Weights of a small GPT-style language model, trained from scratch on English Wikipedia.
Architecture: LayerNorm before each block, no biases in attention or MLP, untied embeddings.
MLP neurons of a small language model. Each row is named by its layer, matrix (down: output weights) and neuron, and shows model dimensions 224-319. Each number is 500 + 40 x the weight over its row's rms, rounded and kept within 0 to 999. Numbers have three digits each.
Before each neuron's rows, "fires before" lists the tokens most often just after its 100 highest values on Wikipedia text that the model never trained on. A number after a token or word is its count.

fires before: "2" 21, "1" 18, "0" 13, "4" 7, "3" 7, "-" 6
L8.down436:517528504398479442530507488543535531561471508453496506495477522513477551498440471502528478514413529458507579450529518451519565539549461504519490513523511477578588504495487552522484485452497569445454534387526487523513485492495481481520531477460524518542466475439471602478506450517421530514

fires before: " " 25, "\n" 20, "," 13, "4" 6
L8.down926:539465524555462521508424576454462491575536508507443510505476466513495556528449537493490642452490526433479505540484548468554507494478477475445502535442482431473395472541525478481516493431552462504546544524463480472541468536506507480503465468534553428528524483464479459517513535472430411480

fires before: " " 98
L8.down1509:439448468516449546467435453505520476499505465479482520504450468499519529587493592511472476438531541501512483448458501528477564531519503479421487474545458438434466460479590597470494492475516414557529479478453582519492461491447542502508539620504446475507437517568563484505464528507434450483

fires before: "2" 17, "6" 15, "0" 11, "1" 11, "9" 10, "7" 10
L8.down319:428487560424506475595414523544492425532445468459512522515457535523461527489440510495552497495504500516504567475557445514573546541478491540472520501513431488528503447439546535554553541479483481451528568564515500555448467517464549480528543472535460521484501431468509527522548485458511481490

fires before: "9" 31, " the" 18, "8" 6, "0" 5, " " 4, ":" 4
L8.down1363:508510433479487519550472474437587412530616484493455537491506526435544432573479519457490531543482398555485489438444500471505488491529508504511542501500479529456480468496506477513566478428502535532587497484484500518499508518495465519484433421463501476420570454458519621455499478482483515477

fires before: " " 35, " of" 32, "," 14, " to" 4
L8.down24:554480556496486548491508490502530459512572470473480449557477547466482471464515572484461493564511462601529451388505535458482449457472539498492524466511460545478530561466481464504497493509522560534491582479496479541466484517490486450462452485488519565417450509544540547496430480521514513551

fires before: " |" 37, "9" 13, "8" 8, "2" 7, "7" 4
L5.down852:487447523464512548481526513535423486464514549500509467496455467488533481571506486432565486424459520448522444549443434530455466498496533519528450537492481448464444432493484505427570504512504514469496508547517444445522533486470565511506516542490453499473487486546510511509498502515529463449

fires before: "\n" 53
L2.down31:543539467548479504484516502512475494593533470499497436540531536507507490503545448419475613477557596451511543443528504558521482406456469439473520553550596451562484483521524494508445584585478486517488523503543503499476434603447485488474473440502500415496424531559478507465470472507553554498

fires before: "–" 34, "," 12, ":" 10, ")" 8, ")." 4
L8.down1264:424447499444509441519547498441386486509502485542489561558495430569576548527452516504537520449493543503477526467491521456447450500483485552525523579515481471479506469491496457538495460485518555453487491457563503499442464536502497488537600424515471474488525572503472488494566561543511430625

fires before: "-" 37, "\n" 22, " " 4
L5.down1497:430508536443460491552509510549437439533505470483508492541471520500511457497537592436511593513530484452454475520484523480504486502531489493507513475585577469460458519552472531543450533478459566479459518555602535492474522572485413482486426437497474429498458534534548405500544529536546454496

fires before: " |" 60, "\n" 15, " (" 7
L5.down652:453493538543488512543520471563483419476498504428564522527462465478504528529564578492452433489472510491532465575528551527484421652440500481523597511555579448562458476515452525519437519390570537422492441445453460475492515478512406512541451468523579513502501424501433544512498491584469501508

fires before: " " 68, "." 5, "," 4
L5.down382:445470534508514521574456578522506539525461599490529487514548475516483484502493535440473560473526551533547451526533544516568546485424532480494479458515438443539445496527565502463494518484487528491466523490527516478483579465440519505470475449490590500560520537524479567379497589598488432452

fires before: "2" 38, "1" 32, "3" 9, "5" 6, "6" 5, "4" 4
L8.down358:444498554490488512529489546483541510429474550459543441503512491523425530421437494451544504477479504457520578519488554490532441572504527459531562472470546543486533519519495513556501470540573477512462487489507454474442533429475472454518462465455507464537557552531514482522640501476499412512

fires before: "1" 21, "3" 16, "2" 15, "4" 7, " |" 7
L8.down793:435529493513566489551507514494465567476523520440505531530477524497470514456561502552524502522481528494499537481455457540589486533528505485538515571457514468502492484515557536471495510488523500490460364533520446481481518500480496482471473501498512505500464498487490475533578487416480468473

fires before: "," 48, " in" 11, " of" 6
L8.down818:529493500548454438450484526471484575479535515479569516479411521473469458504492474500539504530493451476434540500478512472480399485509528481481534547518522512515466556456548471456583473505533471548559527567443479535581479481496392552520404511489492529530483500524489531462492538530487551516

fires before: "\n" 100
L8.down1534:512527521488476417596526513580443518470518549565543535517523494494526479483466551502443429452530482534511554510504558510432511556448510497615615556503524486488517436515475519547516515500485619484455531436512510458436498506496541533531488468451408515521503490465473509497483410509569509451

fires before: "0" 39, "9" 27, "6" 6, "8" 5, "2" 4, "5" 4
L8.down11:454483494497439409527490536499500576561477447537465500471534574485488458489473513560521470405479439448503491538533556533538527471529453470570438528442521485559507533540544467455516515500481414534531541527492499557465520528437445471523486437529558444487516490479446532511450559442551436534

fires before: "1" 28, "2" 24, "6" 10, "3" 9
L5.down927:519455530545565483525511474504464528583502486551462498535479500463503471508539491506513437486493466548424526554541453521483468531520503480552516570460496526431528502457485527449481485509552475468447507484520486502434526476532549514517564451441489445556543466524488517528385483464554499477

fires before: " of" 84
L8.down1672:503539564467516478448495519499557503447563500463496450492457511417483506542499509567494448532476454549473467466521485441449440505467491456503594482446435447466483516508551496526505475508534545496530531443493483554471558477452501493446446532487434509434508486519514567519487471467492508556

fires before: " |" 61, "," 16, "." 4
L8.down1140:508483521534535464547479471555436395474539485533461513526475504520568534496495488485487435537469458560441532442488554454436540511509450557505482465484506542544521480531470483537400537513502551484370461451548530511480560494521543484457560477476397532473509529492479537524502557512534449526

fires before: "0" 33, " |" 26, "1" 10, "2" 5, "5" 5
L5.down1140:489501517491462510548505562479476490459535537449439466535610437490478517480500536446474480481472502482498562500581477453488405490504505456548595545512519528491465506565492513532477551473521511472502487472501485457458507543457506422622443418507490469593460476478455554500504513500479545406

fires before: "9" 23, "1" 16, "8" 14, "0" 12, "4" 6, "2" 6
L5.down185:523468563538523513422507519465467436511525520548466472548561442457543486448573541551510563577517464570476551480631445504483523539482459458465539554510489463503540481473445489446512466501578449453509495462520533526491365475575534444529486481536558487478523509546500490504540411547450467450

fires before: "," 20, "." 20, " and" 8, "hip" 5, "\n" 5
L5.down1758:521394492467514468535464491442476486523449487551497455469484496570512482522505476493534568418497534479474498531559479523513540444529437536474502504460453425476553522536559456472512515530496489490527575455478561463527444545477451506472565477507513442512520525500483514500491603497499422507

fires before: "9" 29, "8" 27, "7" 6, "6" 4
L8.down1010:553489451563492434466426467545414491450554557504507520447505500499501437547533438531517619504584537443520549532519501489437567582461495535479534487465448482495534479463537489567493471500465493549502461462450539536482485449588496569430456555515458446495490529478433498445533531497482574510

fires before: " " 25, "\n" 20, "-" 19
L5.down1125:486501544509570452518542457522542519411563519472577507525472480512479515447407452520510463529582371527469460492573497529423500504508530490477496554546522497491487494488515413508573527487453439522514462425527449439454527548539423479459428519536450556521559505472503544452434475416535560482

fires before: "9" 19, "0" 15, "8" 13, "–" 9, " |" 7, ")" 7
L8.down1235:511586533503517480487504505444464571459526536500556482477608602513536490442509525618480555529505438511542586426544521436512507456476530550471430468541519492593472453480510565504477494555469482521481525480460430463501504541489499516502449484535450505464497619411459427423528501445516459515

fires before: "\n" 70
L8.down209:548501472473480523522533499546566479458450500567487488575537408487516546475477454535462486449521453536466434484518510551495572497516470515540559496524408559440559505462477455451475544461429489494500481526449533490433500488459569525591482435503503491522569499489417592502513491532553422483

fires before: " " 23, "2" 21, "1" 6, " World" 5, "\n" 5, "present" 5
L5.down434:458542572476521532556457499420485518541534538461462480567484470453481495440465439604522460503425513519522492532512471502576521540474536529552481445440525545470532539507486533452539519493484471488494476552497468461518535487507429495543483504503554533565501450489516503519470554450507487457

fires before: "1" 29, "2" 23, "3" 10, "6" 8, "0" 8
L8.down1438:495510533527456460484523567569573550468499520459504499443539549512401533431501481525525526443491510410452492605455516550544472509536484442478480489424520451538489488510460520493498541524480447428518496496482517482446547491438518449483471434525566440509567526556479556501518566430475456496

fires before: "\n" 56, " " 25, " |" 5
L5.down1016:425509596537511537628501519507510582446446490439516545620510551478489536474506531508500504472473439456559490462517444567529547506533506497499495541547503496459508519528500498452505448503539517432556442458427505452443479491436459417477525527474513494554488525473479509467484436475519490439

fires before: ";" 49, "2" 7, "\n" 6, "0" 5, "7" 5, "6" 4
L8.down758:510493518522501475505484497532460507499482457472469480496515519460527488513482494529475486512517502484500514437520503531508490493535454445467443513505503438454519471470427535533513465423493500424515545432502541492611479490522571510519529528422544540536481459492499498459529468571430506524

fires before: "1" 93, "2" 4
L8.down298:520522558490533497499501453517450544513516461541492568477465463454471369568598450443561470460567521524514573494499491518485471467485397513551514476503452504447568492531534459547544509469461515486496405560481523553576552464545503483506544490521436444517514447452479439445479486463457431565

fires before: " " 38, "\n" 29, " |" 4
L5.down1614:491564529486503462499526499477540439513525437507514535472503496488444422530503487545569565483511511582505501473476445474518563453585497570474525460480513509521557540493591533565512488490478536521535490617508528442551481512506452487456434517483543472444483528528523551555488506397478494493

fires before: " /" 21, ")" 17, "-" 14, "1" 7, " (" 7
L8.down1718:492598490520512459553502519497469527450514544533517467518490490478464576500508541502479561479503549502542481501494477447508494490525435551485469511495537496507501506592493535491462556429537546510531490464555420448485434506457437443437581479387487476493497524459514577515480487543532504485

fires before: "2" 32, "1" 17, "0" 16, "," 10, " " 6, "8" 4
L5.down1687:556475465501583564528569477449535537489552505529503511489478438560506503570459513497538464481447482491507431478502474471484537536577533433475512484506516552514527433507485504474550514509480430485496522490450470531498467494563496542520476569503472529459497544415549452514429458487516466432

fires before: "born" 30, "1" 15, "2" 7, "6" 5, "8" 4
L8.down1277:524506502570462570492528518491491452548412446505460451468449464507515495531498478540463473465587541507562522437482488532509476445460503481553491508500388444513526493537548515456512494535494551593552529513441480477507481503541517472490431515549495465444552572511599456524475512581518384509

fires before: "2" 21, "0" 12, ":" 10, "1" 8, "DST" 7, ")" 5
L5.down353:620436552517481560487504485457489497507444504500484519501446447434523578469540484531495509498501549452544514490471466555503484513562438413549548521445523487491545499474532464509449503543476529534351482469523576593541508431567530550486538566498542477546550490540447512580460459461477474557

fires before: " |" 56, " Votes" 11, " %" 10, " " 4
L5.down1375:560545447500481441465519530501509460438469501507466509483540421427516496518481470535561516533500515552514480516523493488468436477438545525519493506512452536563491410482469480499487514512528478484494468500506474575507495513475525449510440541475464531452509483499484501573475544558489502550

fires before: " |" 27, "." 16, "°" 15, ")." 14, ")" 6, "″" 6
L8.down104:504474502486577490542471440515445453551507494482466557564557509477506493562563495478499521550502486603501515470481516434423474507496495539508504455498517564519558532488463437455488526455506587523484484479579523470479570472479551521491538507446457540490505484520475542471512498528574535493

fires before: "1" 54, "2" 46
L8.down738:485451528516464421502473490478522478539503521489534478537465438486488509521572513454485523416520487458575496486466530457493470442519522468397503446527490555523440542485496516492521512533512555525506467442514486587508472529513495446541526536580436415485489478526485464542517523493477483433

fires before: "\n" 24, " |" 21, ";" 10, " " 10, "." 6, "1" 5
L5.down1290:457511509509448541588479526586479514448481508408508549531498583494559459537464478568504517510458483450499551445500394537503527518561504479504481541504542540496542555474462509510473570474493435460511493487486536440516560493422505440505456492473547484476451463448480493561490362490555451501

fires before: "0" 14, "1" 12, "9" 12, "2" 11, "3" 10, "8" 10
L8.down212:561532535489519538472509511457484454442482592476532512524511459488517549401562508515560546454532517519544412495475465478436492464462508589539491536484498480439449574492500464489570525455487562526523455498411532529505475494531469509506456479575564485398506505473449506495470542442475505508

fires before: " " 24, " Candidate" 11, " Party" 10, " Team" 5, "|" 5, "\n" 5
L8.down1132:471563538494517457514432467494424504450507519401569450517547446448516559504509494557423504501503468532497531509496514503431487523495577522495504519521567546488529537480500509525498511433485482559507499491523463475594576489513429513495482456528542562504532459491511520475533477460508494432

fires before: ":" 71, "):" 10, "\n" 5
L8.down860:505496462511489497529507489461542558461504563524539540496469472525529519500492545489521515484497448479463469526526559516502435528487522586575538469488455470520542484526538497563498552487550568512487486455451515481517460475481441457485494469503520512521539511490443551467466458512476490590

fires before: "5" 16, "8" 13, "0" 13, "3" 10, "6" 10
L8.down422:558475503510414466459549511564513513526552478467524580484545521495487542550444457523496528494486512405555487484509453406520508447476528478461569448421495511508514491512508487485451558546477486477558514535466547532477508509554500483480476523572512490487500463504452456481429585407469562505

fires before: "1" 46, "2" 30, "0" 5
L5.down579:484509487516493461473531510508464455507525417440473522569443494519505480452496488555548498473480441515527481525549435487450423574561536479565478483476560470425526489511449498542515534505541436476517577519540501530451513463548505521501593486510545502471572517525527538524464420510500512539

fires before: "\n" 24, " and" 9, " -" 8, " was" 7, " is" 6, " |" 5
L5.down872:530508555523543463470511434579478529506472408517468563436511484502502482545435484492537528455434566506533490498522498532541539470546482564502537495509508545555544523472545531554558523526498452475501536496507501510459490553455548489503481553474518484498528523492504481538462505543507538544

fires before: "\n" 68, "-" 19
L8.down1576:520490516524485450532461517539492497498547484555551493474482490477494546444469553559410494444502551543492559498495513528460530567419514460532562474461543485507503535483489481524444527433443527456501480534572535547516496458500517510486470513494478521472531495491466548482500458478539417489

fires before: "2" 16, "1" 14, "4" 13, "3" 10, "0" 9, " |" 8
L8.down439:482516494478545486520504534501523550508544494587476446525492457532559460513499431479510507485553450533420531498563450450505551491464443436472463439415491537445480490550524485511484464609518493481490511470447488568564518461490461480512584545495499515547505444478474476509566473483533561513

fires before: " |" 57, ")" 6
L2.down925:481509420480529476464529481422452555519630506459504557509547468454536519493515596538475460514496466519475559521503538524498514502522487497517437506562535463498474494455511529511503498449469474496487526460471468515515568429512483499549488492471510519515482499447461416473549507481488482486

fires before: " |" 43, "|---|---|---|---|---|" 7, "|---|---|---|---|" 6, "|" 6, " Zealand" 4
L8.down477:484523512493477531508469552461411458437497443449466462520496439517470502517458591426483492522488512524514495534443493466524400512543548511482533483463480494551456506451564507563503482483570488575531527513517458458462418519448599424489459557595534476539503547520512543506503463513502531560

fires before: "2" 21, "1" 16, "6" 13, " |" 8, "4" 7, "0" 5
L5.down1740:476477505540458486518537453516503511527541512496448488470503518485528544564469487578478460382487468487419495445487493495492520494516500460493505536486561482533515453479573551553484473522491456501506492532435503499517505504479515510465466502516473454438504549493522485479506468511506460515

fires before: "4" 31, "3" 30, "5" 23, "6" 5
L8.down1266:499491558530475514525511539562535526480494487472530520567525459497448517544503472481510504498453467556514538470442485530437493503490534506533499535497475543525528536486474484469520498463446546488493452465460460460499498501505463514561436591485556509491488499435452488521533537556493567492

fires before: " |" 62, " of" 7, " for" 4, " " 4
L5.down1102:487460562548495460534479487513524485569484510392530587523486562514547466524523538509542481466416530551545483443498474488477439543514478474520553505522566509447570468539526552514457531508551481508467437517454410481453463593459550466449578507518442491502483495501481509455550446425548574507

fires before: "\n" 36, "-" 27, "1" 8, "|" 8
L8.down739:441517485435506532553458462448475482492570561590459476510490530550480493479476536502494466447601462519466503507488521515455525526482444510488484481513540476536488499508485497555553448492426494554452492518501552500486488513511508459418521454445428464539548562515454420500556517493543507516

fires before: "0" 17, "9" 12, "8" 11, "7" 8, "5" 7, "6" 7
L8.down1596:587492496504512495494446468520438536555443550472540582469472471471529517582482538505491509495538530540485464485468571474532578495472511466465546603485483463501564516503550458536520463433531527492534400524613540511474412480551486420543459523574482491551471491482476531423493489446567506481

fires before: " |" 62, ":" 7, " " 6
L5.down1147:545534497518527556444451520494423476541430510511504535498551532535517504513536512539483535487462536597566455447523430414495414499500482501503508506537483513473494442454493545541548474487571509454480433426494401494445479499511500524482494571473470446433560511507523528539550496489515478567

fires before: "1" 30, "2" 16, "9" 15, "0" 9, "5" 8, "8" 6
L5.down1055:480494524472449439488573522503549504467420452485551538522498534559426454500489542455520549537453420404468513522566451455424572550521544507498480519551521553521580489463516504474502595551519453538463505520493520472520462435505477448528445525521512568568418484536501507529461406468475494560

fires before: " |" 46, "1" 11, ";" 7, "," 6, ":" 4
L8.down143:536486442471596451510539519478405433539548500430509495473520445493546509548558468484478488547494543532482507443498527515447479511531510475525439444504542607530496443543489473481479502480518433542411435474595523503526513493476496486519601528444452496510521422479472464476519466506579487476

fires before: " " 84, "\n" 4
L8.down936:598499519469486494406442515532502487509480452509480461461513471504432493527450500559569568484518564581465529431475459463520486494496509435517518496493538522469568479528447540515499365460436437489499522533498570465559451525558544476485497509496475468543463418445488497452546545506443501525

fires before: "2" 28, "0" 16, "1" 16, "3" 7
L5.down734:505567490588522533509580506489511484502536466534457550460544442520508523515448510500525467495521476553522474473466471429532547479570542470478469517500440496514516442453539476524568434469508444509457534532517473541528454549508498480495459574486510492414498570510498486569485496523541519525

fires before: "\n" 21, "2" 18, "3" 6, "4" 5, "5" 4
L8.down939:510504407521462531481440528485470464473546481527476498506547438451498501442462602489447479473424536453497517443476490479451510493507489515540474494609481460515465540526475475465477535483517428476545506557527518497509524417513516539547498498504576487528473524527502479529463490530530624480

fires before: "7" 29, "5" 18, "6" 16, "1" 9, "8" 9, "3" 6
L8.down254:496440415551452521465455454526441525503496529491519511505556504520615550509519565527442604469490461466503530507516532463528550545493532521493494523477512492584488492508459433514535470510496536529488525508516534495446501537435463561481456532514452475504452525493529498482608450480532553425

fires before: "0" 25, "5" 14, "3" 9, "1" 9, "7" 8
L8.down356:494614487481446508582543521588560492504499494533476477513526529531352496456406524510483580442509530466510495514554440494486485521528492454501546423481526457525478460529543475455462529470532508389497491515516488419413491456466467459478499516503556488533513456499555514524484522450495490467

fires before: " " 43, ")" 15, "\n" 10, "  " 7, "1" 6
L8.down241:437421490482474529435511479528554527532493455497542523473480487505472500509532517508500540531459486426474457468426538471469511421530525524474460465531514489455442498452482518438517498409532409524538459531485533470532486472489551465507474522529475475538553490576479473536461517557480410474

fires before: " " 88, " –" 4, "," 4
L5.down1309:513468478488515483490482457504579470478525553515479532462494479480551552400507535602550516559438512504496539496462484530561558478564511388538457494477403490513522558510477462467443521552587528474516515558498542468435459505489512469513479526518522540469630446531508545415409520410505440491

fires before: "7" 16, "1" 14, "6" 13, "0" 12, "2" 9
L8.down1484:551552519517532514470449506600488519400489570545494467539470503450520498431481448493483515463446449492540329494436519479466398440500502483472453424479530512477442532596503512509510532439530523486521548507490482522570497550503487498507469482501519463487553503492447521562509567513492506497

fires before: "\n" 53, " " 21, " |" 6
L8.down1618:446463479490550475523447479568433484496515524566531490484444515473512546546477535542526486490452532417519450548521628415492548559514522529506446516566550501477406358459537539471562479480453465488469480503456517472495569479472563477479493614499415470477488471536497490529446499508555424490

fires before: " " 70, " Candidate" 4
L8.down1032:554447468502483502503513540481492510398529485529600498501480512476468590535483542500499565527496505443568514468504567433519439534409485551512511502524419493530480456426459407464535462427469503519509527439526542550481498439483594529447482583545482464517532419497470544464498491548503424520

fires before: "1" 37, "2" 12, "3" 11, "0" 6
L8.down416:497460449499531403513529489533442530473543528474467452535515505551482510449536494514620586443539496516552512523495524516487488526422520523572513461511479508519413539582477498492510467502525558472485507521512507609534520500528453462554521461570491398466508569518431478546500533499506436459

fires before: "," 26, " |" 23, "8" 8, "0" 8, "7" 6
L8.down1229:483554491494479507557477477487533484498496490477487514503534461559493484505443433525500509465521525496508541513507460505564506537547474508497513475480478465525465464495499539417472521498488488478533530514467449443468452496469463505524506444518542500524571489433528560495544522444482348491

fires before: " " 31, "\n" 27
L5.down1517:501519501518522539511482462525463454512492436476444514439605559479593493520498496499463547515595521476465488427536477547482532427544510438427502465499500544464481444479485491534522481459502476523488509555497533480504513543549492475472506501504535440522457478487455550508540493503547531495

fires before: " |" 37, "1" 17, "2" 5
L8.down770:427575525504478437493493454496481486474538414466454496468574494514542519454524481507504521477560512505523526428461466459505496538483524604473508477518469446543485506438559532477575503475523514502482550508466436539500503526417534508543568500523491503489562484487441495537489455468486416522

fires before: "\n" 57, "The" 5, "|" 5
L8.down154:533503548550487490558527560492503575454530527506490522614522521501471481480475583481513474574497457509500444450445484578502514530498369541497453512433475511476465468515448514556506463468505498451519450530436545540504412501439543416482532530470513537480504486532515501527479458466490466485

fires before: "\n" 61
L8.down920:468517544405525497581397494521463550445556533515544487532426506535520521460476474510459490488480525544480462513531519592524561519451527522512514510451455523485520487465494471515424564493491542511506438531465547553419501452414541476489509455530514506422495480463471566459491481421516416440

fires before: " |" 42, "." 13, "0" 8, "3" 6, "8" 5
L8.down1592:522554453465467586497517436461452449448475517459550495523545385527556532448482531517435493510514555521520497522461434487488431546479432516545513429511508426503456512571489559395433509508547530528450492404478484508508461545527418570521497485502510442497536512520479484486531477461460427533

fires before: "\n" 68, "-" 5
L8.down1368:481478472520479518504508512552494524500512472566563476530486530502490507510464514559523479478487506499464481507528543462453533616481476554514515505472472444444580536466511462516473517458474558480513465485492456490422516469469464471567536525505489509539503514492465511510475448460560278463

fires before: " " 51, "," 46
L8.down908:464438482579475530433478508550503491494576470496547467477435475455494464514515603499462536503457492624493492541458527545489532483531535494429430474562462505466514504446580546463489538419525425516554485493499544574485473456471524504536494546519433493445463511558548497545455518557465478513

fires before: "-" 52, "|" 19, "\n" 8, " " 5, "2" 4
L5.down626:510526473505521474590505462458501559491494450468474452574496482529511514541534524500471458502390515489523508561550534479519519556546562434522515553523484495518478518483505507486495450521480555492489472445483484506414441549421521478434464464514496545523482523534503466463494462501552479449

fires before: " |" 62, "4" 7, "2" 4, "1" 4, " División" 4, "3" 4
L8.down452:527487525473501434531549487505555574540464528519561491458480458496461555531544471453540497459472459488441531496490538517469537497557502494519560531454468476452564480482470523516573475498533494529534511491453470466491495488526495565571543512522487481485555550500453496429477487564540510562

fires before: "1" 24, "2" 17, " " 10, "7" 7, "3" 7
L8.down153:488484546515490478531445508552520521487441549500502447451469507501489523489515530416520551457468491421528476512435576521496488489536456399506444406468485488493472462509491545517470501553572504524451569497459456484493462511459491523510502472535553426489510500505553550535528526469421468474

fires before: "|" 72, "\n" 5, "P" 4
L8.down401:499493414491518514456500520491507511509494457491506429530508535502584482531502509474503527498487456558484538506517504521488428551508487488475469490526531526491524479522529491486517471453479495433496463485502513530512499520501515532512549517479509535487458477483449542464489510536494337452

fires before: " " 67, " $" 5
L8.down1411:429493523537495513538468550527519514481493486517547547462513488458542510637527506466558456453536494496586553531451490509546539483410487543435495508537396506563448545472448474482543510473549473549495488503491469456535525549496494541547464616476414480455457451476528517504527492440513449498

fires before: "9" 19, "1" 16, "7" 10, "6" 10, "5" 10, "3" 9
L8.down1151:527458526456540492450462483524467511411526579513575582464471546482519529454470435439483525461509541491549482416521502494558466474449461548491507453454501530448469566525482586552532524485497510491485500490470431517451470551458466542526544526515542509507560482505478478535503473469417541504

fires before: " |" 57, " " 32, "3" 4
L8.down1565:515507509487528527591517530520467458507494474458467545538504508470516469545520528556555554499419552562462471558472525487402490567484559507452522450520552524566520446467495456489508525509509523447455460436520492443531476440509552469453533539529394493496454578573483520460473488506549544456

fires before: "\n" 30, "|" 21, "-" 9, " Party" 8, "0" 5
L8.down1267:516508503451504496546462506515500492446465511480512472473542471451584536441525509540509507524483488471506454458587486507567470463527460507519522502463540490501506539519455507521549477498455519506542478533530523487528559504495455529456485468493562589507495506524504496521546456462500450475

fires before: "\n" 31, " |" 12, " Label" 8, " \"" 8, " ISBN" 6
L5.down5:444460486493553530479485514500486490541492560445465499585545450478482534518492472503552514525505516498498539533497452567516481531528526490538547468481476551447535522481497529426468504494478424517483483527479492513518472433449496466532493493544480533512506425497590569525459504545520452428

fires before: "2" 33, "1" 19, " " 12, "9" 5, "6" 4, "8" 4
L8.down25:490478462485536462501484524448553437459578465493549478533586427525549502499454440621465534470555494476421575436453527481503519452393511567463443537521505466556464483468471527476524419541456514524455452474546567471503511495500539540469501519514482518548459550524446461521584490535456482457

fires before: "\n" 55, "T" 4, "," 4
L2.down1194:570448521507480516461464563508540573465567555571593543491484521461495525499520515413498482478511489519443526443441486525499516473488439503558534620469506522470538589402438466494513534562468490455521493498549525454443531461391413482492538457480512491524459547512439495512462457538551415459

fires before: " " 78, " |" 4
L5.down721:455481528524497459585488496519483475501534484517477598500459463521498503515493499577510511438480515504522428478479450491470590524551529423451531438442459510497527531467604531511500509521528465453494500512540530464506456491434495448498462563514483492471441512478537488557471475440443503397

fires before: " |" 26, "0" 13, "\n" 11, "6" 8, "7" 6, "4" 6
L5.down1323:502452482547551511560474490539474461536470492535447493558486486471550625522475556483492462505461530484441528438541470563508535500520519497570492465521481593450483492502545495519497546421492479462511470459477536523437504514467625499558506540546487521578522476512522514508432434538482563531

fires before: "-" 92, "\n" 6
L8.down101:418492523552463529568490471536480465545555509510490516474419457500517602479493508517518536465430556559574482525501606479439484506440575484470549557551549537543514500499527504487509559451519528473486450442542556461510547509438529568473534477547437416509480490449490492473467473520517363508

fires before: "–" 30, ":" 25, "″" 4
L8.down387:506471491476485445494454495532477459524516540497480512526482522509483435506444485445491503501538527584476500477419549464465431549473528458549575529473492504467506514544552488560537502499479508540500474471538469518461495576449439559418509482542481535471474460423440500497548555539447462474

fires before: "," 60, ":" 16, "." 16
L8.down1765:461537503501428476492502444504522479466573571553528600500529480491523445481498565505510511525547557481543494502496478583485555521551507504516533525510469472531516541498475496460475505485516480497482548518523514462501526512503515517473547525495499447495646535450458473447496484458497450556

fires before: " |" 41, "\n" 27, " ISBN" 6, " and" 4
L5.down1326:552483511504532525461503469530461527506465494482494562493517471510520482480509501468537584483451522469472458598522505527517473557482503547533509537479506532540533533475531499465463553488544509480456464462514504480424476418523543487438461515539492494567512431512511473490486574509546537469

fires before: "9" 26, "8" 24, "7" 16, "0" 6, "\n" 4, "6" 4
L8.down938:486502472529534520460532457524432524524518498485479532481485564458516483439517421525491529462511475455508488520492525506454523472464548535405535549429481471501482461528510556459497525470513450451512497452487466579540388529521530617482477516488461455432440582479459512534523538552477427502

fires before: "1" 41, "9" 22, "2" 7, " " 6
L5.down557:555556508487530496460450506483494472494459502524440507525554458457524509488456530520544502453528514481526468537580495507534468555477517546496458545535455426377505552469485533436491504603459535490523593479467434494426511485410537464491605485471529496539573496532471482454486554493481517497